Weights of a small GPT-style language model, trained from scratch on English Wikipedia.
Size: 3 heads of 64, MLP 512 SwiGLU, vocabulary 13670, 10.6M parameters.
Architecture: RMSNorm before each block, rotary positions, no biases in attention or MLP.
Training: a variant of Adam for these matrices, 270M tokens.
MLP neurons of a small language model. Each row is named by its layer, matrix (down: output weights) and neuron, and shows model dimensions 0-191. Each number is 128 + 32 x the weight over its row's rms, rounded and kept within 0 to 255. Numbers have three digits each. A neuron's up and down rows have the sign that makes its largest values positive.
Before each neuron's rows, "raises" lists the tokens whose logits its output raises most directly, leaving later layers aside.

raises: " the", " a", " their", " an", " them"
L5.down148:103130150182148083116127074084084139108142087190134138170134125142138154099123167097150142135121112101112123125122135103120123171170102132182091175168138148061122101114123159135126084096146146124097098192138069117255096106124095152142110071096130116156080075112135132136123137155117100118148134091116132093104116155101157134134074096080104089097151126101088132144123175150111100132065076150098084169102100106046099110130134089089155140118186165173096092140146118135102140143097118141150121093127109084150151211190156138087144141138117169107089138156190151168143152134054152129

raises: ",", ".", " that", " and", " of"
L4.down292:101147152155094133105128114078213081126116110142111133140085135155135107154174092135117124155115123110116014118174070128116070143136127135087145113112132135116116149128178155122127132092149161184114130102081099138172135158089141110167195112092170138143111138174102137162109144171121073114151149153117117082117096089141055182122103135130158090135068108086074102102096131145162179176170112082081124157090159117177106083131128105150130136121142186131151122114169108127176115051140048129144128112136081071135085126121143165198170155108095137092154144101167147154104102207138156169

raises: " of", " in", ",", " to", " and"
L7.down239:137188133137121088156130135124147087106076143149141120150091152139088113077115146192153120146093097134140147152065136108123137107116112117089166168107088131161183120129105160148151114216166116122122128100196125115207102153122095124125163034137169119161131134114109133152086139133052142125110117033104145130124146116084116134135152095139128068148176135114117140130093173168104170100183087071058094128124137117122105085138165120129170129166154160119151107110126168099142093121130002137165092146149192073147130131182152157161127156119139112143073094149116098076094096158120118123

raises: " the", " their", " these", " this", " his"
L4.down290:139105102092138172137108124135126140130180096131144100169125152114158141159087146114153105124117157101111087186145134153127123175148121075104109164130128103137163178105060149135165146074089118131100198189165098158255137067131140120125098078182139132130178151118083200111110138024118096135165156086108111122127122121117101148119118091112118114086171117089138098133165131192092143131166152124113104129090133138167145140129109126126112068144142165128111125135108155134136122157107173094165120132162171143081167123085131083161105125128161156105155127135168070157148104093037142121

raises: "or", "als", "al", "ore", "ores"
L7.down363:139161085122137159133109039159116062140116126145168130066171099152131118164080158139135097183131122137076126176158117133101152132148126082184100152123155162095130127144122176154139117159202157087108139161111080113153097151104135147101107076114098177043157142156150097110128151109117118128200117137151148087112097139187095092127176142179128096116096119130124052118143126168065180109149118146095114172136097106138100140084130132114125066166140107128158092131104142144125145090137000179112134100130101109148125117090101109195133174126084095134146120121119119076138118144125134077

raises: "room", "ks", "stitute", "year", "cer"
L5.down373:134116090031146173159156061178121116111098126129159115098119131133155135173097145138078130163139107153168131139112157160120140161091112152152112123154106180091167113126180129187159150199081132157138074136127121130128107116133100166138079165101139111126144153108139108070102154156111145076109081164153103118143142123123110152125132168086051147141077133081102142147139179162149181142216096128066166161102148085158136134097164161162112145106134197110125160156090116132110138144150055131103109132137135089171159122126255080156141169130165145118144095107084156133131123091141091082

raises: "ory", "ings", "ely", "ed", " draft"
L5.down27:139127156090128142084070105145175147150100159164160173124124129115154130167158144142143148176062159131108081141065163123168118114164150136095111128099103122125154116161122186149139102020120169115139126066150149092091154096102175164109147225087104082129146114134113190150179177074189124086126169097082128133168094116117078109097078133153117153130132173128103108128163141104148107154104101117217099136142110131160104153150134100150128114075105120079133175136132123149105137119163155107136073148065113115116126101160099161138133190163104161137134103132153205146164093082137055108

raises: ".", ".;", ".)", " |", ".\""
L7.down10:180149115097109096141170153127123130090129128168123110176111125155152166121151106101112136141097133129121149104145117115172080165093144146104155178149158161137038160133092184132094137094186130174090128124150104129219156143065083152110194036137109153186127126138120154148156117168153117095112127081099160129168094114183173063069142155170117120061138174120167137133146116100028143098135164113076178133157110129133128148099164209151175156156109126135091085117103171093114148128118115097130104133128128136110083125140148191130144098138195155120136092145167145155120111160094178152

raises: " the", " his", " them", " him", " their"
L4.down9:121134127110144157153123076057128173164186140097134174118127152145175150125108184135195124156130078067105121153126132128171127172190161092142117171089150111099154123138080121124144113100157135164132079167141059138205152093097095091095094097184164119130084187081123145154056112072066136149103064137121109120109140113107087095139113133126046149116116100108134076158111076155078079147154139146168142132100109119150115136125173100105164112150135145133118119127201095091115102076100118139159107132152046118122154171093141113144143137120119174105132181163194149119156101113062124145

raises: ",", "'s", ".", " (", " and"
L7.down424:101141131127078144185150137143144056172100128166132126139091137161118076147126098173076116090140102149157136119081119099140129111078133118132125135107080134150150147147118144124128119255119086122155171078119119104160113177113116153128116116152111119095201100117041158156126112101116127119138095076154156121085071143145128115111108143145180087120103138108166101152115114129086113099179134136105083130143159108124130107126111146164081107109130123082167104099117161134131144119163000196101101119096097155118141101178124133137135094104172146167135049085113085130139090122091146115

raises: " there", " they", " it", " the", " its"
L4.down446:135147117107131126172120073131110153147148138102152140119123150112137100111167129141185122128137137077127083147162167090112127152160134115138133139034132102106123140072128059162075130066139086192146171114131050135255172142130122141100098123185170108136139126105125147121159113039162164166130137119091166117130116127121132118142128138079142081124113148144168123095123146145075069146152102061116074180127129081131135114158208141088152132129110120078116146123135130160187147122171134095155118102170154112071148141162127125131147146134091127144076143142190104132111116109035181182

raises: "\n", "===", "h", "==", "===="
L7.down349:110133094139154130116182137099153122191177124137079160091128140111160048149172127117126143161123179077122034126143155141147112091115167179132092109144171153160166144160119066114101100117192144143116108206088163109209084087148112124122135075085181152147102133165084142082118121189121119119119139178171139160139119108137112140131051139115133142111096125102132144149156138123110120133150101104184158150115115095169111072121123115119131082102108131132162138123126098116152180129206252118170160140107132058119163094090135096128106112128107158081136119182117149146128092138176141097

raises: " towards", " since", " while", " until", " during"
L6.down443:112136142191111121204137142086120140152118138136092121121125163121087125155115152136105124108095147174136076150140128124142135128142154128125124176163166100088073133134126117073168198166061142160133160087122131130136125183110155090120120198165129109139184158149098142158154168095089097134121098091137126152086135152076126116140134152128158115185098121177077138086067162149080070160209127141151115094143145136080138030101173167133123160167108126099119200141092113086102096080137172180116119120140142070099123049163138147101081125083065116139114164101184106088161087131155109140

raises: "\".", ".\"", " thousands", "\",", " Government"
L4.down416:124116143166105147126135131100119157113186205160121081071051104178105104101088148121137151080127149121110088173153116138125116102076146116101147120171120123134147151136098065116119154052102115144098132123099105122135167122079152090134138099119041096131116139121121148132098092120137182100145149110148105193114131191114079149082155118180158144143183129143106102124142153125125146153053139123161201121213136151095188142196093079138134097138166114166098169133134119131078141144182119158145127120116133107092151136099059086120135146103137140106149097082148149168086117090011159124

raises: "-", "|", ",", " (", " |"
L5.down356:157152102154110096118136138052131108124138105141137125120091154109075107114142134156093126145157112106125052151131064108104113171090116159148185114132159106081115152126167152116144081008174132147139139161140113147122109095145092165137162139138144158112097095138159120100116196105133086156151171128120150150149185131137109128106089143131109195121106143089208105144070130102145148129108078081108056159095112074165125126055126155143088148112050161078178080111137117134166146084137240162124137094124113103093100105059118148125140136128128084110075125091181119130100121148131118149

raises: " and", ",", "u", " &", "ul"
L7.down12:061112100143142111130079102082117086135087118084094110147063101139095125095120128142117097122087116137157128129121128063133136082145095124113122113148099106091164137115151213127118107098211165127124107085140180171166138111122104181150105099143119220109149105116111145126142132170145167182158141174160181175132152183141095123163050104046156085136113129113119112167141112094114132091193129150162129167118194115129059098078060072133138162062107147152150121122144142136148076107150152195082115119122102103130125084112184075159099158141110127148173112115121119130097114165161149120

raises: "ful", "fully", "atic", "'", "ious"
L5.down326:091168172127157148157125170122145139153114143132093108147126105093084088159144141111091135090116126099148216173105126124142134153143085061116081178136120088141178156093084070121112117175146105112107056137099187153150131180086099106105141085177132139140187149172098156082151149148090160128164135137145166086174190142136136131170170147202138115159121106075175124112064157145149123135075091100163112087134131119131175104156175137165098142121163182107121137138045082117168114125100136175111163138176125073135133122112146086089077146108163121122073144145138063086127147063112149143

raises: "\n", "===", "d", " |", "\""
L8.down496:137119136059168165152179099140171104131183182090137130135131169177147070154164150158139143155126153192130107201176136112163131114168124115144127120099197165105151144152115090131121097162091088178129096135181124141213079148089144186156120139146133082131150074111098121119112088099115087137089111133044122126152144146111163157151099162147149128123131065121120120092180130145154063175118123100130121098126132071103114106160108136098118189124112193117107090102111097131147124135166110156117107129193134064094234083052137086150079116135144121161103142129137107150112146162154135140

raises: "-", ",", " and", ".", " that"
L7.down102:142121110173122115130155173125177119128214145137112117118090100144112140128158167154127139082137151184134092158100112163113125132086112146093135130139022077106144145147107063135083165194146151151112137152182074148255098122145123157133166074153135118156170144105150138111101141122079115150149123111074160143053130098132067180108082132154176156101103093149135125109092156139092130159129125122116139115131170125104149135088090112137185097142112135131115094108161124117106110132085089120093126116101054134168152139102108136162127182113156113130062124095119119145090143110118151152

raises: "e", "h", "al", "a", "m"
L4.down222:098121109153109168103123159090124090136107113134104132140139142140133119149147103144155155143111127133131072157133148076172123118101108183139116126134128110138074113104178123118126159028140124087123107117108093130185137073061152131136174075099144098151124135162095112154115161136203087135182159108107116074109124117184076182085086177168208105175062115172079117119193079124119144099172113129096081109141136132148114111077112120131141161132171177168136097156138152111138166116107148147141067101104141133158146109177186107161132160191131114076156096125191121140081094223142172122

raises: "at", "al", "e", "or", "om"
L7.down333:101150139143097153128137127135141118109121146083134119131091148105095116140080182123164111178117144100053135138123122106150070101162068121134121173097156094123199145144133149169150119145125112147114088098103117109101090111162120095117116157072154182125177135231137155143161147165224134094136168120154124059147149173142046152139156142135123122076123192170112114094135111166110095107085132139135197114198190100113114142136103141115066121083173159159113085153124137084163161094099063104131128111117139161119104193108103138164129161169116117222155124165157118111149140153164092133

raises: "ing", " the", "ed", " all", " its"
L5.down296:135173106157195105127098086132132153154108127167129196133157188119157167151192141107196147140142141119109134121172148140151151156124109186137090198148118108113141118123115133076134077100138137131108148129217099087221182113119091083119111072082171109101113121089171121186113149149124138170165147114102164093177137063197101158072090123098112148095121111119119120122128153156097146097117121121128129139107084117143100137107115080058124145120153166132170114125150077113147156159126047110118063074167103124115142111129189159162101162108199164129099146112171122151108114096083091105

raises: "oes", "ie", "ing", " wrestling", "ista"
L4.down78:138130094124136110122107121155091114204165182135120170179129186104170136176140125110117132073171109114183129141100139133184135146126138159151112122136173154173140141182063163121148183118123103135122143096160189109156166081138207127118159082126106081103122100084111160149122151144147156053154112112126133144128191171128133118161139186113063097155154087149131176157126155188120117123192200182207159138153152143129099124151079142083153144098140113178061111129117122163081095149123166175133103144132140217120148093144136112099124098115140210137130140133157143125095147082118150092

raises: "\n", " (", " |", ".", ")"
L5.down77:136157126130105051183184089098117125165082154167133134071111146134133107157102132163094138163167118176176071127127102133109083098108186152134178106110151144126141125157161112102140107155123084161120109126172107115108144158134164128151127171144129101109124084141129116109095192137117169100163166110154059142100096111119165122096099123153141149127133079102166064100091181159127144139120103088042123128059132094139156136116085188137118181124108084121127127160125160093082103142214220128123131166141135052118153103096044061110090140136190144130140155101132119100107104119104185157

raises: " been", " become", " be", " come", "oll"
L6.down94:131085141138156079162155137123070094091134169122100157148112128144123140129087183137026103087146090156119113147113106171095118127122151135124127114149156169047113090169097134161126098195133128153166146131109188088062098136107116079134096200120144066121106136133137147092114109218156131110143126195083106112095141077151109134137099111121129116104126150185093112140135182150111127125164095155158179104129096103141119109111102129112124104116092119068210104162114089131115148135040156164157128151127092119106156154200169184097113101088117172093065151171076143137118181137129125142

raises: "u", "y", "ations", "ation", "ated"
L7.down156:120150178132115107138082130119102126142162108132109125175152222080130159085130081141152190055074118155096136146139093080118108099136082177114116131080115110154153102126105075189128070117129136092127123080202112093115139105148136096128205110069145157062162147115114130103148156109167130083108207167140125089157096207105150161163138121067150145120140129134117129090104107158118149097156154140105140130173074138185132152083068094125160091078123084127150117119128116133128066124186101182118113141091118143130148116115152099149082148189168161077136145134098139148124069133147142072

raises: " well", " early", "cent", "ide", " late"
L5.down410:165143078146163131107118149126111187110116163195163156100192089154073108058132145137128102118138140091174093100119135106093069165123086170079059114119183149109113098122098130197153124109070080144129125132157114102131126123146137117108134119123133060108147166154119113110132162104103132127136144134079206193102114147076135165092099141130117125119122176160142104089134105133103171168093148077098123109131141140113161161124134105122092105048139178181103094071101125168193110183198181125106116077122112105097141171129054113099170158178117089108154167118138125093106100169095083126

raises: " |", "'s", " ===", ")", "ful"
L7.down457:120158179135134115139141133136111111128118100156119170133126128128112108190155121126090166103199114095101155143158115207125114124111164127109080138137093125113173122124133111118110151255107067153131153125131134113176116169095092112134070039148126101107218136154131153130089126118125100139106098125108118110138130105137128116146139152186142142118168092153149148076092151135161130158215120131105132120101108121120147141156153137141142101116130059083163080143151151119137156110176000119116122115143175100153142078169150136130140106115105126150112092127133123093138120105116115156

raises: "c", "m", "n", " to", "ch"
L8.down190:165177143171138116107127124083162125113079093140143155128179169108117090117137128172115135114067151103127088091095143122210027081115083096203103129129155114123128116153072150122145163091124114141176124109148140095071059089123156181147142137108112130100102097153133111115125182169154202153116107120095172149133119110063080205137181139149127109126099187054088143115074124089134145234135117072126124130097134127122078106084135109119134139093144162094096169071147069178116078123111112125130106129114148114154102103117186109144158153120145119148132163094149126125120120104086127128

raises: "ys", "b", "ge", "-", "ger"
L7.down83:109141111173090140185093099115137082135118128133144124054082126149140123087100184163151109145126066156120106227160113158186135066101111117089171149093092148102131129100129155137091142172101104154135118106109144131148159133128144139200065126145140147134148162155142115065102152124123129173167154107120183108145121142117161082150063160183055150110126081102147125157144123167156162158142130094166144163167072115122176141096120168098107105110118127156187150140119118130145146180153070135080097094154095103232094161097093206133149120117145179147105162106099071152140085135104155144

raises: " they", " it", " these", " there", " this"
L8.down262:124161073092135161115124080125146119138149126162134166149125133170148158144116191151140095054126126091155111130143167150166134144121106125159150145128122115118124190058084137175104110119075070186113146151102084186201107114142060144102097105128144142153101131120099151118115087072109151169138158129104173134121113128078122161151167117097086154097131130147128098117172175157088110161087158091161126071166087086168118139162132145086079108132131169155124136081107087109175104143140179146140115102160167105100141144136155139181116088148209166123096073171189083194125081154036161118

raises: ").", "\n", ".", "),", ","
L6.down506:072133127140139055111123109055145137116136168156074184123121111069155105127182155160090087108151119174120127165145129103097070077137140118086137108109168116153156096116183155108091066076169141141112133156156061134137071143104139136157128097119114126121106133161126123129104141214127145112124203160153108125128163120090091201094113134152142077147134147096110132133135142077183154128099083109136116151168141098130160094156113073121105183148098125140166074151169197119095157155186152130151084152095180112170171082149081094130111136136153114130167119109099137106110141134007140132

raises: " its", " their", " her", " the", " these"
L8.down82:142141099135147097089099067053129147116123168109095111180195163104158162136109185110178161134119127114144141120132150139109149125130133134159129164107201112079123145071083115116126064055088128135131139166191095168169192089145118168118113086110176118077097108083149109144126124094084126153164123102100125084143094077103126148110157113187143124122136118082111138109144108145126102157024125082129137096134119172135113115152161097103132115165149179133124103144145113148112090147148192100074115135157109133142121163103181093144083107131111169051133113128220142144108088158031124113

raises: " a", " its", " an", " the", " their"
L6.down155:102129189138113153091082090119122166150138153123128084175183127130168152187152153042159107149110146175178131162153158126121157126143153143128110174141113115064218059135133090089168115204166118100090128148150128177215134138127127155057135082085131131130100107089138073123128155171176156147118118054069175122115136134117120132076136102129092133145085115137151146171087167159089176162174120082139112114148131120096152126133105088094139150197152115123056122178135107100149096160146104146188158176147117128111138160129148166177093152110122163135109132154151161135111082110117149161

raises: "or", "ar", "ared", "al", "a"
L7.down491:123159132135118162091134115112175085143131071081176120106136185134135102177138123077138054164173074151080117153150093110153101156140205176135173099162098126135109102157178126192182103123137127126133142102161060112085062120157108106124140108110144108063127133149156076191167184117163095122118125144110132116091100141139097113104141128132199145108085134126129098128161129141119128152082111112132114150102156136123096077095083150139111130147070089118202112166165089158144128125136168091147047097110118162158129089128144096209096143097141095169102127184162148180140135168201112086